MLP neurons of a small language model. Each row is named by its layer, matrix (up: input weights) and neuron, and shows model dimensions 128-255. Each number is 128 + 24 x the weight over its row's rms, rounded and kept within 0 to 255. Numbers have three digits each.
A block is one neuron, or neurons of one layer that tend to fire together. After each block is what it responds to, as a language model described it from the Wikipedia text at the highest values.

L2.up1322:130119149116133143116133120114106162127088122121103113113112113121102092118101099125085131156134092101201127115159129154161150126179117144108146145128129150120142115112198079116143144138128181120124148137096127090133123161071108131077113152103139149149158149147125139085113092146164108132083157124149154127080115097103133138138135135139132165118140102139141149101108122138159123070122
Description: Locative prepositions

L8.up58:141130151111143199164145136124136122152138088142114105114134127143136099123115178111116161128120121074151147125149140147117061119103133144113125126125116086120122145146115094169132111141129131101143122133151123144136128146137177076090104152145144147132105144191171176132132151100113146159128117143123158140102135125127146152130103094144137126145130115129144090171105148109153134140109
L8.up128:116137125139129129135141118154127133129102135142150114134154123141154113153129135139144126128132097109140101116102102122145101098125104151117145134160119161114118142136126128115129125128127174134109168136133144146137111120128143088127087138146099115183110110167156123191170149141160117137109144173105106095138147149082128147171105169164150131157116096140112118121120146138143111167155
L8.up787:143137173094166152180151080131138114164114156118120159134123133131110142147163139129127160150135065124150102129159115124144114109128141116123127136131122129113148136184114134129151156115107127120153109123082138157143069151136163084113121154089145135139101147137152134122100148112144169176141139137149129110147103094168154128128114163133151128154161134133154117115121133115124110086089
L8.up1373:106135105105121144129132144154149132128109142123114111092127124134124086148139175099072158094136132129143097103124145133130148100072130146107152116094149197106087112151136145103143126121137133129135153164160149133104161115165151094098156134113173141124094153110134172144146160113163110102133142140086121155127070075143138121111117144153121116133140110159162114107137145112125128142156
Description: Word piece after prefix

L8.up326:177144134128082112104134120133131122105169111111113159124177156140136091107105132151114170094128135119159116101127115165146116122127130128113127123077128126171154101134086108080116120124131137160139130150153085117151099096167109120154116107108161172102129132113100131131115144143123141126136136123136120151134140096099139151159174152140171168154140145151079142133111121136132137127115
L8.up824:124134158095083141137155154154152149120184147124157119083126153149131113095123128124153159146144146105156126139124118145111127100097141149136138177100135085128086091106131100103121124149078105139131145141127097122133124127143129115100097154146130122107104112091139127125154165137102153146142145103111133138107096072089128126132151145154133156147156142103074120109120104109126164134117
L8.up900:157124103116192129129145145120131179132133124120123149108113180155146120080124109131143138105136113082166110128161110137101144136104137143117148158092101100111107103163111103152122127136143124081086087182116108109090121115155103151092160123134131104140112087140134142091102129192120124120131156160090100159103123128131113122102120141144148153108127107145154168136109124101084139153109
L8.up1332:103116122096110111129097152104137129124090151124124175061130171119126110132072161147103157123103151120141112124089166110140128124115163136172191134100104115162110161147136150082112161137158169143114130132092082092144139143142142138110128134136123122169130123103156136142091112144133143124121134141165147122124131143158119111146144139124174167126148129143149135128156101074102109141107
Description: Digits after thousands comma

L7.up0:127113127096094122121092094161156147105128077146141156136095114133147134123068137149106104174141143096105112103137141143080170129133100163122127125186154168128182122168149133138158139160130155112153090138136097163125150128121142130147105110124118125140147152114155120128104117129162110149141137142115144110132139170082142167117105132126131172155118133094116131124123157145164105134122
L7.up109:090120094119111124081105144150106143138144072095131129108123129133135165123083083112135105105123165125132105106135129129129158164144118157117128169186118115174139098112159106094163097172101121140126137115125127124108056134174143094155129142116105159120156162165107115171108119113159121137066162119136119127145138142125123153153094136126152102159113114109136119146177119097152109129093
L7.up144:182096148123085135142111093103181120123129133148178108126135120148125113084096117161096125073113105075134124106153116128115097126120111134092070109120135103187114129105153104116139125134133102137112134136145104124168157142147121131104131128153139151137123124137153167159116152119140109142128152136134158145116176188107142115106186137163173121117119093156079126150122125112136116130145
L7.up153:117081158114104151136119126131125109159102145190105119121131112167134104081095124141153106156123146063142112106134154145125111099126158092132100171139116137139152135130152110075128107105057166119127141179152151116126124117126159167098126107121084112127141137108134080147116172127094141138094107127132100082155163106120131143077140122143134215156126144128162110149153130140102125110138
L7.up219:180105142113123153138117124159150114130132119133097099162116134144128146127127141130120188101144090092133113103147152109143138117146127123120123162163154128137162142146130116056137152110080160129127139142088170138118134130121129130093128162113052114121175152117147120138151083136104123160068149124113126130124153155130150099122142136167129103148124129109155146155098132125114108101113
L7.up332:115135147082124135105153103105093140141161137116146140102123162137129125128100110106144134093113155127159133112186124126147150119124111157114114130105139139155079101137155113150157135137116148117103129093145091082119121123083155132126158134105104133143160085104076147150174109125110123108098121124130079098102129134088114107131120127139152122096090091089122119123137144083112124144079
L7.up339:103080117109110133130111129169092127146096130112139158069148130136139116107134112137095127091085157154122112133113149135113164131110129117118100125091142164132165129155131089121182112194129121172103101151094128126130126165093104135155088124116120128103126177105122138157134152121131151120154182129144138110133105149136139179126105126124148180142113111108134116104142147087152118163107
L7.up404:134087183110114139113128096155091141128122096159117146107113144128153136128105166190170138108123198132196116132116119142138149145125160127129145115147123121156115128147147075090167080134136123150116136186118080166094132134076116109135125153118104135116116146081112136150156122118100090126150150130103160124144131085133109118149131143129126145122138130156115118106127157133100112133091
L7.up482:130091141138124139104135095178105126147157143115136127153127167173110133137102172145109123099117136100120077145150153133150142088106107129091115119138163102145082120142126160102175141172152129150101147138153112135105153121158122101101104108168131119144110145134122086118112086134196135158132118117133124116162138167125107147122095123120160143140148111144131130157158116124101151140144
L7.up604:135120169107168151130133110107161112140103115148128134120110183156091169123110080136147105123097105118118126121140104159169147176129094104106108134115174103135124148119159129137126132120104128137121144092130175131150151113092144156072135100129094125113139153080155121151131092152121091132112108128112100109128135089095160152087145142138125149183159141097133097144089169116122133123124
L7.up1018:152149100121095139137090143106144147113083104106095135119117142139101114155082113124094154113132133126142103111166109185133117154151097128113136097134195195164130170166160092132155120121133119120137114164107119105142151137080099153098092123103152137132145148114108163127145098105119147125132154149088102141119108108120148159118096138145139152159150123109140128125126135127167136118173
L7.up1119:143105130120157130117149116108073130110121111114100216120121120121177161122089169112123171111109138147152130090153133148128161077158092134120120175150131110140139149165111113119191137169121101119149131104144168113083090171087110128139165143099134153184166125111164127133106147116168142118154170128111110123116092134098134193097083138137139130111137114101113146125140148111145123152150
L7.up1139:116121131151118139125143103122123090126157163091148123145148184145139139076135145130134151094095151135180157116111128154127163084174087120089138134135105079120112123067137084131152157140143102142116153129152128081145106160101104140100142113153108154151120117105151120143136110177117131127137123112115194125145174089093117108147133130090144121110152114102122145109117134124090131143091
L7.up1250:093104083094094133119112094133095147135113123143129152142144103139141160115111076103138178083145107102148108093160143092128111145107114122140111105132187146150121106143169146162153113134135154121075115103113163104092107137148101102118145176121110143173164153107115114125120100108122108135111175078124157128124099149151161115113097148148143133168116156141103129133150128121125132115122
L7.up1320:095125164118128148119119132103180161125118096117065128154146111141125128178118173139121086116095110125168108128134138109136099198104140158101121174112130173139105102093158084125168111124174194139067077147163153104138119129124137141077106104111111131119085118116115107127118154125109127144126112132140160145170157116154142119151161133113140131143151068081153146142114118134098139135137
L7.up1324:118125144141100128132108094141161117118132093120116145103138137148137191140099160098185148132140142120147115085123127162159144142144123149100105177101144141136119162148144155117168163132128150149158133184099113123087129111097131154138143139121101110124130177138155102138096145137142111126098157141109155112134163126119111130152136113133152096136129101138107142158143129104145137121160
Description: Noun-phrase linking words

L7.up35:124120146144111162116158180154147145143153150173096121151142191117100109123174149128115127084153117104160107102094112101113089160151159104092134131101136149133125117143164092136135149109125140113118150140134084123134121171101157123178108113098138139210095123165122143115135084141113083112134153173114141145129103132130158120095133144144126143121155104130197163119130100106121142108166
L7.up78:141114148110158142091123119112087110125124093100156089106121174130154091120157118135109091105068143094158106107143168111108117173149183174134156126136096159142075128135129079110134113127137101139125145095114117139114152153122106115106139093086124113159131142088105164111105117133109072151102116142118127135126122120130073116091078124141126133145160097110127148133137153126110141148111
L7.up306:166145156123079150124150124134149105147147125130165105125095143151152128141073092176166122167105136098123104145174144141119122143120162156117136145095134106116139165124163176100134116142132125087146144128129121144129162135156086116151104085126157142126124109164141125138113126166078112134114110090131126136145133142070127130143115156142146135135116118114165143114121140087074131149156
L7.up369:137107139163106161108135162130149138160117119079141092129148139137121088091112114142082095094113128134132137115184128114180159096127152084096080113107136120119099106122125117101147122123144152137161099202157117124096112132158140103125110121133118111118151097125167126155067147136121070114142129111168134107149147147112154147128170197157135136116118107143164135108100138087131096106135
L7.up608:120094114129083135096131106119174133122150126095091087095120147141091104101131158155095145153101185101158120111099129175121118173160148152130166119090184137145066113150151094119147164141086116117136164136119149140094152152138160123172169104150119138139109137108141089156167165128104125151140125140121109145136146113129099135111094121165121133131130097138168128132136111094087133172111
L7.up609:146100195133109168140120143134111128151136115131117120121109146159139110159145103102163085198115089133136108145144137119076119128153102147092121124123145141143148113115113136121146111157176082128117134186106086150085128120114121115147115083135077092077120136136136111178123139163127081148112097114156116127097123141123113138140138134145133168116118058103131139106127143109153138127153
L7.up676:132120116102150153120142121127131128196143140181148139151116119157122128080138103159062133151137147097141094087158147133126131091127105103129139114106146143144108160126118123134144140118133162143140129114138150137157099121133149103163110132112106144142114114166136130164111137143106133110113163151109124093122119155132113113166096135172140098135142118134163113119142160134125152116120
L7.up726:187154112126134147136128157144142150143119114113118107097119150154131060109135182134136146146121113117145129083166148109138106169114183164145137140116171198143104134138154078166146103119147118107158162115136132143083143131110176093100148099092111127166163141091148106188120128127105074137147098169126136105104141134113097137149133133125134137104095108145163141132142130083092137126144
L7.up789:153109133124097153116119104115131092149129143113141089135145111135178121168114127110130113140129141115128111152131145136127127119124118097143161105179150150175118124150127153132192115117111144140153100139146130100077102111169161124113120132110123108127112154169134155137098129143116116178115105148142154121149139121112122130075119169125151091106116091067146144110161106112147125105136
L7.up838:161128125087061113124135135135098121165120139161131167111144148108137105136117126132072151096140153120134082151161158131113136132143170108097133146161159107123125139099162068139184131087104139128117183131115134123112097139146096146094068116125105142137137150091126110106096110154109117115110128116123100152117079152121116160113087120166132161097135119079140151109163163117128145179122
L7.up1086:165140122123161130123141115161138102157111070133139137094117149137151169116063141132139140104139114161133099156105138102132135138066133111134098145134129189127123180125101144136139129146116117156131137149084147136095152087136119079146112143108107122169096180122112120150155093119097104121130111094102144170089142149093161089122122115118160137138165145124154151111123116148102126108142
L7.up1131:117108206111106172118121121158103103151141120154124125110145171156163102134153094109122078150138160159122149132159115166110130166141116115114134149118136128117125121128132136127133133111139152160130146147133133119149128090114103107108149097191129138111122118142149099141105125117121118136103079087120113137105123167141111140106148176162153162104124138145160108112100116095095118131144
L7.up1191:110173164130098149110153144132113131130153109112141118104123099141141098121129166115116157115137106116134083093162165164141104144115147124097124125116161157160143161119141116139158135123121124107086153162095086116105097137131115104145156154165117115122167120105174132155164090133152133146105091122148078143175137143154085166160125155194129138123142137102134128128108112103111122123154
L7.up1353:173137104110106147081126141156140164162147091096143114128111133145133105101159159179167174117106121128135083093126146111146107151126148120164139118103118170103103132147181074125116147114129122109101159146145104124122105129127119143126175117123147112157107184113122092131138115107125117119138105162137082132114137095113099176090118129148154121111121116123142115128113163081130100125121
L7.up1418:176132142134124154130109154128114106166149097112100134124147132151158137101121095174140086144089120139131133106107139140104156115112135134087100140131140158181076128150146172119150164119125118098124070118142166143119131101176165112101154151115125154159154130117127102140111152133130119100106152124141145122121160145123135156108161145157125136142141115148138158103071087121129119130151
L7.up1420:159118091078076147121145153182126152135143111118113116113118101133132119096113178114124103120100143098140110122127143162143118139123139099119181150127130142135118113120151142107147139121144125124130116139114141148134079128144110038122156107134160150131092110116198145157149138136137083140166142129149117109125119154115129122117133153141119115135128122131119107127136095104128132092146
Description: Word-initial Latin prefixes

L7.up9:099107113115150129122150081089136109147171133115132144089119159136160100138125137146161141098136139162112069101090163119109103159133117085127103117117144086203125142103159092118143117124083151127134119135094066120080084151133115145143099138090153144125119139126103134129133140135145166109140151133109122132179134155125150168147154132127149117157147073113147118117149155103135108147136
L7.up147:064171165094165152124150165143115129135126135137114127116132156142127122155095155117158133125137165107113109144115109144135124119183117126142165143094149096149091119138111124128114108136147153137114161130144123097094109110159113162124121121127124202113163160066126123120086115136158093135143091154127148140164127137096110175110129135115129195145145134114103109157164129134134151131118
L7.up189:095086125083138146137110107138113143158155142125141150138124079129121118126115143155148116151160192122144131102140151154128147159161152128108149130154131119138116146136121096084144141131111133125105099155123159102143127133158082087150101105132154174141146185111097144106122140155158170156115114152109141116154138107144087125115111137112126152124119119088146162118139109090184103124136
L7.up250:153164142086086126113136158143121147123178089113126159119099131138135133177124133095128194121109151133145102147124165142103138141157121123135147171098125113122084133162151118127164149159136109083137150120099158101134094138142158094129128195156081145155136133109105126131142148116116121091104124097114135118131105110153072134135073116140145144091115122129174169128165111148131138144103
L7.up391:112071103120115140120126109163118170122141091123113151107139144118144111088116143158130146087154159094128084143104156142135118100165146176134119135091077071158149165097173074113111086135129116106158156120127131124102119142090140138133116160150131108140123155128108158137116099120155119133080104148126151105164145142102082113119176138108129134143128092119110153142166151139122130081120
L7.up419:100098143103123129121142114108128137115142114111150160096144130144157110132152099129180143133123139115114105105169130141088130159128106138103139161094134106121115138115165142076146126144124104122169149156135153138098106107119150113131133116093147145107128108082093104176135160159129084155111103134113132113155137090109144162115124141113135146090127127127152138114159105105142113091086
L7.up682:139123109096118135069151127156144178115150101128134159153120153155171103131123115158128135128150126086136097128143127127110103141165069187100140152103122099154097129108139125095131121174112125108113122133136139123116139180123148170141129184144074146069119124131085115163108109160106110116120170094150170128158134099143061159100158137141132139143096158088145093095126156140157135146110
L7.up705:127113108095118163119139126135133117138161114115117120123094122109142085112103098103150151147162161131127129140091166124092143125113090172147128075105079124135112085102125103120126151126128123147150161106104136127175130140115107147146155152153114164166152117115084089136125114143152158157101123114134157142154115123108113124121120126124123179118122123103126137154166141155142113161113
L7.up717:082089109097143144111144138132144123144137105144131132120128111147124090070135128135139135137152097099123126116122134154136136130157129144129107094121117117138122104133137123045129081104116131122155157142117122126063065104126093150135160131185133144071137166123101088118109108135178141100116164170115158117160115128138105145112164145138149146138106124122151138132165155124148134102098
L7.up724:120141156101076137131141118115141151116129109129136147108148188130120085093092079129132170113157145141145118093133133162129137120170064175118125121099119119166151108078168127083130117155130186101119124192112072109126112097127108141087138107137096149098114183130149094144153170140136122161136138163103145156129157100138116140154105136132153153134152073113142118120088151116109147178129
L7.up885:128132135109181130099167137156154169148123104126118160103116142173158131131094112124133150149129128106139112126125119157087159155145122172120160132079157144124105159118101152069138094127106145097108177117068087135123135137132097132107103133137106160123136150112087119128132127111148114111129149142091189161118127134111117130102114142125141163106148120152138095112166153109117110150135
L7.up1016:143101132073103110105148129147146134137103124181109139154127108142124086124127160149119128102102187142111103092106129145108151112134125132122135132115128128144077143083097110077178122151164124158154151117112127126121124142127088159153118121141103151141170149098104129132130091158152104114138106132135096122115127157122143152079157143133138200128136129074107095125183128116115118161097
L7.up1058:123096125069108144184114090113139128150153122086134153117115108130131150167076124133162203136158166126130111134153152134145153129125155178082117130131115100126143129111116085063150133141104199112102135150138159105102105152156118115134142168167125168144160175157075147112093150193140128118105148116137179136159131107110139117086095145125138167132128118076134150166146135092151148131125
L7.up1241:127123143084130133070166161143155166126165151100137180098112156147107113147142131111134107136143161101135106111138133146120117108140081138139131131108167114125077130131124118093137106156142111120147138116130141088107111127148142141156150150119135154111143123136112082162125154167130110129110135156168133072118127114146100190088106142141175143114084153098153104127154150113095157140120
L7.up1399:130057122120128120130130177154102159107145110147108137077136120140124060122105149187147166131145154125130078125126149127120119175163140150151157125128124117185141134137147100117125094161123126156165202166143139119082132141165090155137124095137171154083135112168095134129099144130151136141104124133134166133148155128117092151127135122108137107112138100098120116131197135087131127126143
L7.up1463:078075145068141137121152105118149112135133101122135119080147159133132127108083091145140147153131163128124147082117152110124129127137061175128111114145169146115128111156131116093175153191083186125126152174135138128110131112146107148111127147150102139121155175135101098128090138182170121139088116102139141154123076134121135122091162163130132153134118073108079117125129157133124141132128
Description: Location slot markers

L2.up983:115180164126116133150138132089147102114099093128118122103112134141072129158119103136143133121182137174140136115130130137087129110143128155099141070138161143157151153155140130103121153129126152103145075162161134122114097142139140167097117139145095142138113156136159117145167131147122096124113127131124143115125111123105143142132138128115169140140152154105165133119141106069132131157128
Description: Two-digit numbers in tables

L2.up909:181140140158094147181094106123117151155148146120109095153128120149127107113148093136158118130076153081130107142149138130093156109134116143113121132136124133131074146100110126106149120185147083128139133124101075152100133154141133136106125137116108108127117144077164142153131084143103126133122142161093099130138118130146087146111132128138138127184123109131102147130125131088102125125153
Description: Com and word-start fragments

L2.up385:112146138116109129143132103082112120129118146160118120151140137125140149086063145132138169139125129158114109146164131141135128088159146126109145140099155130149094177130127103143150105175138104121089146111126107108113119157164101082105096110114099107144127136102092089120121116108121123121156153104119146142138113152130153138129097136138128110148154178104108128138143124087096098152155
Description: Agent/beneficiary prepositions

L7.up14:118096141122157132145184141120123129131151175159109126141169114189141159111104099120158112162122111142127126187108152169117146110138111126098090128143121101163126113101137129123124122139135127153146106152152097118187117129133121132115092108101113156128107126117115120110127118129085135144113156100127140149144163072140106178113101145136178133117156139107161151147116189105112135130157
L7.up196:166104162102140138107142127145111107126116140151115126143144157140129149157093152140118132117123108140142106137130175124125166107172147173141109140122114142129131090091145140091146092101181188084163158102157130060088115130138146116134120137117106153163097158165171110127107074108155146101081123152149104151091127139134163100123128140146153136172147142139135163132150147121092136116079
L7.up570:146121141092084131158125096115136141122124136140146115145116129141132134093121102126126159099141103115104145152115154183130134144126139161106149144163109166161146096109125148133139110091096111130145108098136107099147077117080124140121140160114088158117110096113161093133114132201141146111132153163139121128114148150116095121084108141145132162151086166106143141113105134139123124114149
L7.up639:157105130141137129108150142130145089128105086144119131121139125155101127150096161121106100119128162130112134149164153123121120096150130136106136142153161120127128163143169144120129128091095165115139130153134127120090149132152136147100102142085170166068115130140124145144120111127128161111105152167153140105105145162152173166150113119121179129177068149130121150137141133080145125157127
L7.up700:136103116064139135077149167132176160153127123189122142188123082129105151157124151149179086110125146138122147164127111157123104139133141133128112116121089087189091123128125129131124127136132134110104128136148113115145136163126142194121139134136171136176098118113104141124118117124151171133109103126191101143092178099114131168096111126155152125129137111106151137124108150093124124120124
L7.up728:124116135137110133123141103126144134117130111103159095146119155178120116162126143150139123119107169146131138096155170141087125119125145110105121173125125131181133109144152073092140139106161169086142143178139140098132135125130120152120118124082132132091099130103130122134158102115109147120122151145122156120125133097129091167136124171140155117146133144157120122105111165099075172125140
L7.up750:119141142143138141144124118118152111126142110149123130129114136148128140128111090117175092126096099110129133090127143159102110089151136142140128095140148134183110146109131102102125099134135154113106112189128097125148137172146121098166114131119111124105073127115146113135140127121096118114166125162140113120077136152119122145134153149132143165126136106169122102107120153143190106131142
L7.up801:189094182109123128165152131109124129115136149127138106103164131150184129099144136117166111120126125119119158116152137161124131118107128200152129138143110146145194079085159099122125098098114110117129133122123164101169097124098136159102162165131133141097127113085128129128118138171108134129115120149142128127084163098105108158108083138149146139166134140168110109139066168129133110086137
L7.up812:121132160131137144133155118123134128140130146135186148141149155134100125136102073134129143136114127108141116087081123113145129152135144108144111135080113157122086160152114129088110138110100138118113127160096122128168114125156133082128141122090115149089102162155164143174155107127103098132117097136077125125095075120134107127112136155140135113157165117137099166141155125111152120172117
L7.up1008:165153123097107134125147114129157158116120131106107108198087133135097178146123148171165118101151112151125150089123127134120153123130141133141145120147083096139142121116182108144120148115152121105139080112182103124109097106144122130087126126113087081128140102122166139140121125159132104109126141104112108096168090135110129134108155154150161139165119164109119117116108105132144128108164
L7.up1110:177114102119116136130147155126123133137151126073090147127128124158089106110108118111130149123119158104136130098123156186162139122168151146105129137142091154164141095125184126105132114130104173109151104129107105116164101127152178128121145084122103164125082152141151122154116064148137138114078083123146125131139111102140143142159091148140147116099181144166115149137098121096146116152145
L7.up1196:100157169131143133115159137117105111119118165118097157155133117135150174152117150119113129141138139156136132148091146132137144101142116152107077158152100093158124182130107137110127103126113161135147127144142114106162133131144145106150110125134152119185115136111114118099146124123154126114102162099131118116164157098100150176129128134126162110129177115159143125094112137100122133102141
L7.up1318:153168118105103141131146124159132126151114120142111122069104138145112161123084138174129111084128109118128117122131127124126143135117142129148153166149137130158103122127167148140109106137137133168129106125111161144105085098157144112105137160176181172128128142156139139150140092120168148126138114103133151152137113111136110135090184140142158138147101114169091168096150140073162130131124
L7.up1365:124131152096141129127171135133130173138127114127121170183136094153132163083137125092159141105085106102137122108131133169105181104143118128159115135113116111145138121093118087126131112133118110127101087177158113112155124095087079080113115133131117124111065094087102069140105155110117157105107156137101127162094162097113117153092145142156148151148130153128157167112110116088084126137096
L7.up1396:119157155153099120109131123154139165132126131131152163080111139112123142190128118154132104141106126139169143116123114118120120079142165162087183111131122090154117105112129113090136114123133107151109119164125101116153171109120125131156125142112131116132142124123119141091169097114129098149131097107122142136126160107087088137118122153158145120119169159143108177144111116091144130145111
L7.up1425:161121154060139125103169126129094143114160138097143128113144173154121123151114127102135123082139125121174145139131158125110141132124118142118137179127103125130110118159135178106135102123159182114118114138149141098162106152150097158123124103142128122110110127140158120185155101124149117148122133115135105167113091109152132127172118124132138138113105131179139151124156149111119143083113
Description: Numbers in statistics tables

L8.up124:077115133088135138084121113118106136126158127119104130118159110122171113097168124158119128072139117145148163114152149145137154089141119101143132131118099129142119174135150088083165114127129162089130158131182158125097092128137117126121168177145106121100159174118106175139119099120158130156125129160119127138110128128135137134098136153133145183126136136088116101084160153111102150101156
L8.up219:170124131094141123109146105137138129135121124115148130090157170121105102113121129132143116110092164090128150106120158134135157091112132135135102127110104118122146114165121075107165085116105126155094157144098117142134097133125098142120133140176116138084179134132111130146118114152156147154092111171080170115122139068114071114095138170116164099142106133115137112073144162147145175118145
L8.up611:098091063074107141114135119122098155145112136095123108127175114147108100141146120120122168103131105058104141128141164165142165104143075148101104124112153113101098120145118107066121104164129090117126128109107136146094060135130092177182147178154102085120096131139111151183136141153134131134110131171138149116137129086131138147128149146132149133142109108106137098124134140101158143120096
L8.up1246:118116118110128150091122134118140126139140144108128134139126120141151102107153117140115119107125112111126131113127143147099148118132104129108155141158185112126082131111100119100161079138097100124117138124144167158079107117113116130172148142141120120110110125146100184156134130144106084173092144113137119120175170083130153128100136124141127147145108130146163091114149138093106183109072
Description: Place names in locations